Weights of a small GPT-style language model, trained from scratch on English Wikipedia.
Size: 14 layers, width 224, 7 heads of 32, MLP 896 GELU.
Training: a variant of Muon for these matrices, 310M tokens, 5215 steps.
MLP neurons of a small language model. Each row is named by its layer, matrix (up: input weights; down: output weights) and neuron, and shows model dimensions 16-143. Each number is 500 + 40 x the weight over its row's rms, rounded and kept within 0 to 999. Numbers have three digits each.
After each neuron's rows, "fires on" lists the tokens most often at its 100 highest values on Wikipedia text that the model never trained on. A number after a token or word is its count.

L3.up531:486558558505480448479466506447504492480423586522446477472386542474535572561479475524485589454530540535548538472548444526516506448452508523539563564530504510437478457485466568469562505576495538545451493489507526516541501488542468481482489551457536460543514526465499482519546489480540432498485550488535510544462496427494583492483528477515462526481505478476513465487490444484498507523549
L3.down531:435485437508498570542544482468517561512532574527566548512460490544481491473549476445432479557486428465416506438489517495530430533536453525575535534520511549486499500557516458465486532435631461483474462531458480506462476539532473472529525512539510509511486506447561485568548488482504496440499526468414516485549453514627502518469580548515573495599478519564412491448528524485489453510526
fires on: "ly" 36, "ed" 8, " part" 7, " not" 7, ":" 5, " completely" 5

L6.up751:512544577504483595498446492462546543579529448579498576476465505448404490522465488499464532431437516526485510602492469491496440539489525526455502534490528477561377493464494439559545560531428476510523422471460531473577482488509528538519488552551460489502537551555487487473460514476479549502518445531496481455480484551505494457477573527485557422473439535450566511502532500508598456497506
L6.down751:526564548535472498475478528486466430557441508586462377481545531550521458478536512507528510542452526494532474400512506541545521511511403495566503504544489556556466478555567494523470527493428426533495494496525506505512560516517528500526425471454503497478584600448495515476513418534534508498492437463481518539499489529585547508476470457467440509492458526565571440439502499462513458513526
fires on: "de" 11, "cu" 11, "ation" 10, "ment" 10, "ing" 8, "y" 8

L6.up76:517551410516598489567407470503454531495491462507504526472426488531543534516484461505482533467455527474486499517488436447507552538534558480536508467453379471477527456476512532468467455491494441590539531459490538541550534524457578523527456405557517557507542512527562455465516517453573481551446491464520500485438531470507502479471482502466580508513529510519508445469512486497525469503551
L6.down76:480535552488560480489487434458470509583496497460533502499501483474513506476444500498457487497478423483542466490534483464537483509538491467521507494459416474475427470497517532474479474472507537440537491467536536539518533524501491432505515430447487454497624477498506530453377413443507487460511491525500482510632466506491555524479600468517483604469557508506554528469505473517476472494568
fires on: " as" 15, " Bo" 15, "d" 12, " Fa" 10

L3.up706:493536536477561494560506549530579529492491469546503448492503598495451513501490468512562500450473487485460505538545484479483524491490468516531549483488593513495501504488484490518473506619448552457430495590572470489556508502500531510489465518408544446526576511506439500501428500471484493497515540517511483499482510475554461490548433486501541525461484534538556446452536434528553518510511
L3.down706:490567463436472532495531441509459495504554518467508510550495430551506469409530527544426416531507507557488545533495554527475493449558475479497448512521465530453538514536510446462505470477569453493496547447457482484529451521489491474574535475504462519528513549518555451504515519496585516488504487540460532480565518510444491533485463528495412532548522485462454542474438550436485465511520
fires on: "ed" 32, "ing" 19, "ly" 9, "ated" 5, "ted" 4

L3.up24:502489461447537465505464567562491528541428510554558501480503531445473501516476428511466526517543466509554483489444488453466535476507435497534460471450549489488575530547537476590418520438549514429454504473541528515478543524465484507480515467487469541564497504473455535476474573550438460417521556550518507575452525476566426433464475513496514483465509487531549513538495460443442562479473
L3.down24:490479505569508585484489511461528466516554437487457487497532466482523475454483479490497450536529554481483510490535508511490589539503462455428444521554483560523400470548528508525498502504509519541492511528527499536527490544463444442563460511599512491437490586461529430482519499554496602548456435493499472519568482470416507492473446468481456489446488427494516456445488539562422499432510
fires on: "d" 17, "ud" 14, "." 12, "ped" 11, "uff" 6, "ed" 6

L2.up485:507482502442489523518486462493492498555524462515446513478457433451522543494563490465499488460503476467492485528465566504488504513445491456527486515539453470434473480559450471437519476476493575566567454469520555527536406490490533521509596455418472514397519524497501540531472541543516475518477549484570553495466485531530449505449424440583508498456501457521426585439499507541570493527488
L2.down485:455495468456508505474550512498487471425443530537511502447437491434539531501482541510435533545461490473500503511535492484470455384505506499505518481499613539468514506463522523492551531560449501430489470552505531446461474475484474549527476494511453499569407514492547478459510545501457539544509480584517464513503496437501536428507442560517471543462433583504545474522520467483458472458474
fires on: "-" 30, " " 18, "e" 8, "i" 7, "ina" 4, "h" 4

L4.up381:540486475437458532544479477530488444509498541533474555596503516542536504519485538467491489431468526474564519520539572511537502456535467528497380531592530522458528487530450459493518491581433483495543424554556527572440390473504498544557535493521491511457535472488559442501503475483526445508506580505440545477488560474515397442436528493528523493533479577505523471574561519476503540500556
L4.down381:517538546501474514536428507489476516579499480493550483486518476506487487467498568425485426578516555425510466476434564512509485586516598468474517540498521542535547577544433539547492564493482506516503449517561488444495499543480565468516520507515504446494491546456488517485461414443514523575499505510546515583473470447498485463427503426567471464429452528431459488504463518515471489433510
fires on: " |" 33, "-" 30, "cu" 7, "v" 4

L2.up681:477549510517511473504478543456508572515425461514503447530453580505499499544549418502502424471519490493525428482457498449546431476492513531555499473460507522543516464446497553614436475473490513576478504504525525458474496595478507495533506481474507433462462520568491484501610490418515514498479529540506460472497510411540465502500533525525548459479527436441560481429485556531519551495587
L2.down681:620486495453537563520530481503569545484521488513520488529389422488544507537470510522437478471446540503550565515527484461541469412544564501543546499495555529505445491505508488432516533524514521555525486543468499513521463515457503448533479529460470443453476544444497519488471519421499457504500566467518514563428507438587470513574559470459569484482479541493481491513514520489530567479567
fires on: "ly" 19, " of" 19, "s" 9, " completely" 7, "less" 5, "cover" 4

L3.up120:554507479451532488522491539534549526470519467464526512550565499497477464554482529566457563559497511491500469489512588495441471582495492538485396473508530481493518495499536469494501476469581553474534554497550527477484461458466509533475532490470447484523505488532470483442471471463497489519477461493482469485484475547563476444487531469480572483525454435538542471490467477483528464527525
L3.down120:514544524497537475506515489509513440489500429457504517469543553497412473490545562468467430550426496445462505571504474562528530454449466404510489530516490472536488498527516479484577501493475458477491492522535488406532483538484487514469552488446504481519491495483516521517457507487475501521441463518506509512573514469485513575484536595563449485548535427555589491438584470521483445533485
fires on: "d" 15, " to" 13, "t" 10, "gg" 10, "l" 7, "qu" 7

L10.up729:442567504494537540434483540458533574491529522480504508483475509440437525478535436530556511523467471519521523538528514505556601566452554453564521526457444520538532462540535502421529497485499437444521516509461476436485547493435477483574521522496491518457515508438459514531505492502549462524501587510470500503531479501505453471523440477439568518541571592459500456445484546515548432522557
L10.down729:468500501558415484472502479526491522573572523494515446446480560454574466513547580449504490493496516441460533549489476473509462450526502466586483508486526450514461527496516518451519543468485504519492413512587497494554531495480492494473549421485492546516513490551515533434532514517460479491540557507533470543510399520444529537447476532556455455534431520484573485455546497503498538484456
fires on: " " 41, " and" 6, " |" 6, " is" 5

L10.up420:570505483582534471477493503508489505470414486469526453515448500423506496499488571455556498449504499417511513554632490533516431469461471509522497483484474530389490495563438488476501570483537509553532506477516513464602520564501486509494503478500375471523497505496517492546541492451505431528504560518515539508473421566501502476543493470486512526519495503528569513498533518484547569521465
L10.down420:510543419521459540583502513472499515512516588489565605560529531426457449493478465532497451519480479547524469469480526464489492485547583422502535449490560498475540559449568530488537518486481507459582562499490549466521455522435474558494466548538512525500552518472455497469427545520519475536503450558594552512467447494485462499522496479442476499553466500504521508533540503502486493437487
fires on: " de" 57, "-" 20

L2.up652:533496502476523485480474537580517526558438470498484458453461386452528601560452521495508510487506453475525490556524545439524502466502469587547379487502475507465459496490449451507502470458485519524521454535557535510478455490427518495462515375461414463465515479600515456491543445438523501520488498491470478518475462521491485545492491483493534449513488466458522473488518535501504538544570
L2.down652:504521492474514521542541466505507457488445443532422530522486519462447511429576550516521445483525503520516484491504514510511459443455536468564502505573534572513456484510394562507467414558529512532489547528481490443492570461545501563551538516487517510460552531443469511596446524432554482524499505481529504519519491496473495482483501529449487528524472536477498463495389474541518509501520
fires on: "-" 41, " to" 19, " of" 5

L2.up318:514579540464460489478542453532554495597435535476524484473539461448546533557465510519527577491512460517532507468519480503507490515545477594459476477542567459546551515523518400546471519430511402512528454497574494531517477454487485460441463530550467435483561522529469494467458468464506462543490521475487439460435431480465501540512500461460482451530511510550510487474538514554481423512521
L2.down318:424525467431525531496523485543464499453465453474492505573470543522477442538511485490474520469474541534543459457497580440523440554514515481451550458504441540501495427450515551434544559507470474468470507493497522450573438523552512528514523502493546555504520476521502519599508511534499472467454594580507490480492512495483543538442498514524442534466527494557494513477490498552488461492428
fires on: "s" 41, "o" 8, "ge" 6, " Ge" 6, "sp" 4, "es" 4

L2.up770:516508483583495470500500448483544518543457502577542447523440419508512484574517606551464492535561503550477494511467447495472472493448566463425446543533460467624489498500432506498518497531532447496447458423494501515478522467420452460441476548495516497466531477539522552487440474481531512537465527461506479501444477535433490513501511526544503464507483533512500470459491504463453503548556
L2.down770:418562511513485475502549519500497460542490454452472417432536535522531525565490511518500498472453570519469544461488503559613524486438514494489465441464486431522538498468491487507482507481447514440572444459543565500564495512461469507432414459542507496544469528535538490509550531479472512445483533550503563533497433604513509514549513478480429501456452465524498506580520514515531569443527
fires on: "es" 17, "is" 13, "ich" 11, "ed" 8, "f" 5, "s" 5

L2.up225:528589503565578531528502514443566498536495495493476485462458584470507501573471491481479528453482592456506476528497544498515451443557525538500467473578519468541454538443540513491444481520518494530470501536420524483523440534502538509515478557521456526502491463515440490433475456559492507507506515490550420501449517476438442456490499494537516536496495569511562431528523438547554486434536
L2.down225:496484473427469512429514435542494478562509527495477518519488515520506503470508519535529535515467488476464532483533461432579487501474517454505543589460505552516481480522434444504403502461490477475383589544554548498470550453447484449524427516437557557464552534473485527453507536445470469511513485544491524491509555484529526497547486495473470473482562571491526532507410470551513548532530
fires on: "ly" 16, "d" 10, "ed" 10, "st" 8, "y" 8, "s" 7

L2.up441:515478454479499479493481505530479533482554447579500536451407408442502544452493541489512537476494514587529515514440574488459464489520500421444445494543495604517491497462539466482393442555440498517556471501565533463473514487449456503500492472523485527528489521552512477494471443542513536436515515508457461511472412453438468518554565555479503434476510575494501499502460546473568527489585
L2.down441:415500432485436510500553493495501488526544555482528470476507473517443448508498535483560512488472527526528451475500450539536560514459455526503470495492504490521500434499506528475501464457460526488477457600537499473460486499518522435342492527514546479520568425488480533489507493447535426516523490488505462521468488537506501536452534508483484484507516481511544547505460533550544511535546
fires on: "e" 10, "es" 9, "ed" 9, "st" 9, "d" 8, "us" 7

L2.up256:582449524477446466506550520451470514536489524543499466563477506465500513444423616500527486496521539529560506476500474498503415505481498502418485506470472489518449535559463525389460522518515468530515491465461532503478527528437438470469513494460520457512558517497535491482565505549458513497518527496489471502520482467399454476569496549542494515521475501513544437496412527531501515527581
L2.down256:414527433506503528472605510475511567431538542470457508370564518439490473532465516453458486431469420546476570433456514535507463552496551569518572498521518494510495493517540512484525460520480519458495441450566525465504519457527495487502472485472508457530475538497461577465495516540472502516481441515572482483562472586545523548561449537432504456441542467525541602491552484433449472512482
fires on: "e" 19, "ed" 19, "ing" 11, "d" 11, " of" 9, "t" 8

L3.up536:511474500476483492482432474494416547532493515482562519558521472473540508555479563422579535492498562499530472463531419447536433489469514543487551421491530519488534434481422460529516550441528483453509510475446516540492527535536523550537510550475579497413477512502465476524488568463480501575543597568441592480496511456504475514396457517507471425497526477491427459489489552530473492511467
L3.down536:491602479492439483514493441552482493509473503499552530498501497526399574433522497542500450475465423410458509518523543535527475452518532544498437515554519457542528450442555521480497473476525498563488536544564469506574442428497501490496455446430499490531479538546532536465531502491444513539513453465529464470527458538569549440536512560540474463573517513458485559480520424446500434487490
fires on: " its" 52, " his" 14, "s" 10, "th" 6, " " 4

L7.up163:601519515455545481584576508527452532489513452587508482570525491501483493516486523504531505430582525564539468488461450442478493466490455493437538536551507471505550509589531572501480537403550514455434535500564525456506476509471530482548539526460528518519546529518501528413485522481516529539472431502540468513529531487501494478531485514505538473444522467522465426567425506449434486555466
L7.down163:510546424488481514497511461439506504509432514453510506438553504451451540502498527440475536422492554459447454506487514469491548566506531494499570481526559521473503513512503506526454477475536421589511495576540501462496490489516511458503482584512506477521518538463502453437488614563461532423520447567466454512504524551482496531566480523537556564498498539492517450561491495500418500462557
fires on: "." 52, "er" 10, "ed" 9, "d" 9

L6.up85:550434502520530495459423456492424531453541483512477438445417507434562493457515463539547497523494585534505410483491490499530469448513543490512549482458501535470542339487492479462462488491540444500479506494474534500586542534485514562431496486531544503450559473498423505543490526511560495505475469507483491507444442497418529499498492504509563507489489549466478454455515542479594482560561
L6.down85:465526552555465488523534536533444496508479537460559468603542535516583486459520549542624501544480429484466507536525552538527536444519458409462499499434495479429563460477599489415476450437514479475477468485429540528518524504528490508480502481449528559420487460467505560500493469513501505524521457493507430510490461581539481585477537526537513546475411510498443508364504506513498520547511
fires on: " " 53, " as" 16, " also" 10

L2.up307:521457510475450479517508487533559487525494437517450584574499481509504446445502451500505531514536485561526550556426465528500482563493545557537452495506594472533386505509545483461522508507477495473566493546481516433548470501479483512541527491553470533496528469567507477427462490497473536514454444471478437465434517578510518520403505429513476521513508508479572569488453470480483485459507
L2.down307:520433545542498508555465540545514503508533415475530508498537559508501492454500484553505522508514460471534441500538543510564544450551478511483538528482541547424565495472530460460521510512534559469505466471431474463473453565488531505533507424454477504550449564413502473616513472507497430540487499534631497501457533479545443387514494531506458494525590442506529480448499467455539533432534
fires on: "en" 26, "e" 19, "y" 15, "is" 6, "ing" 4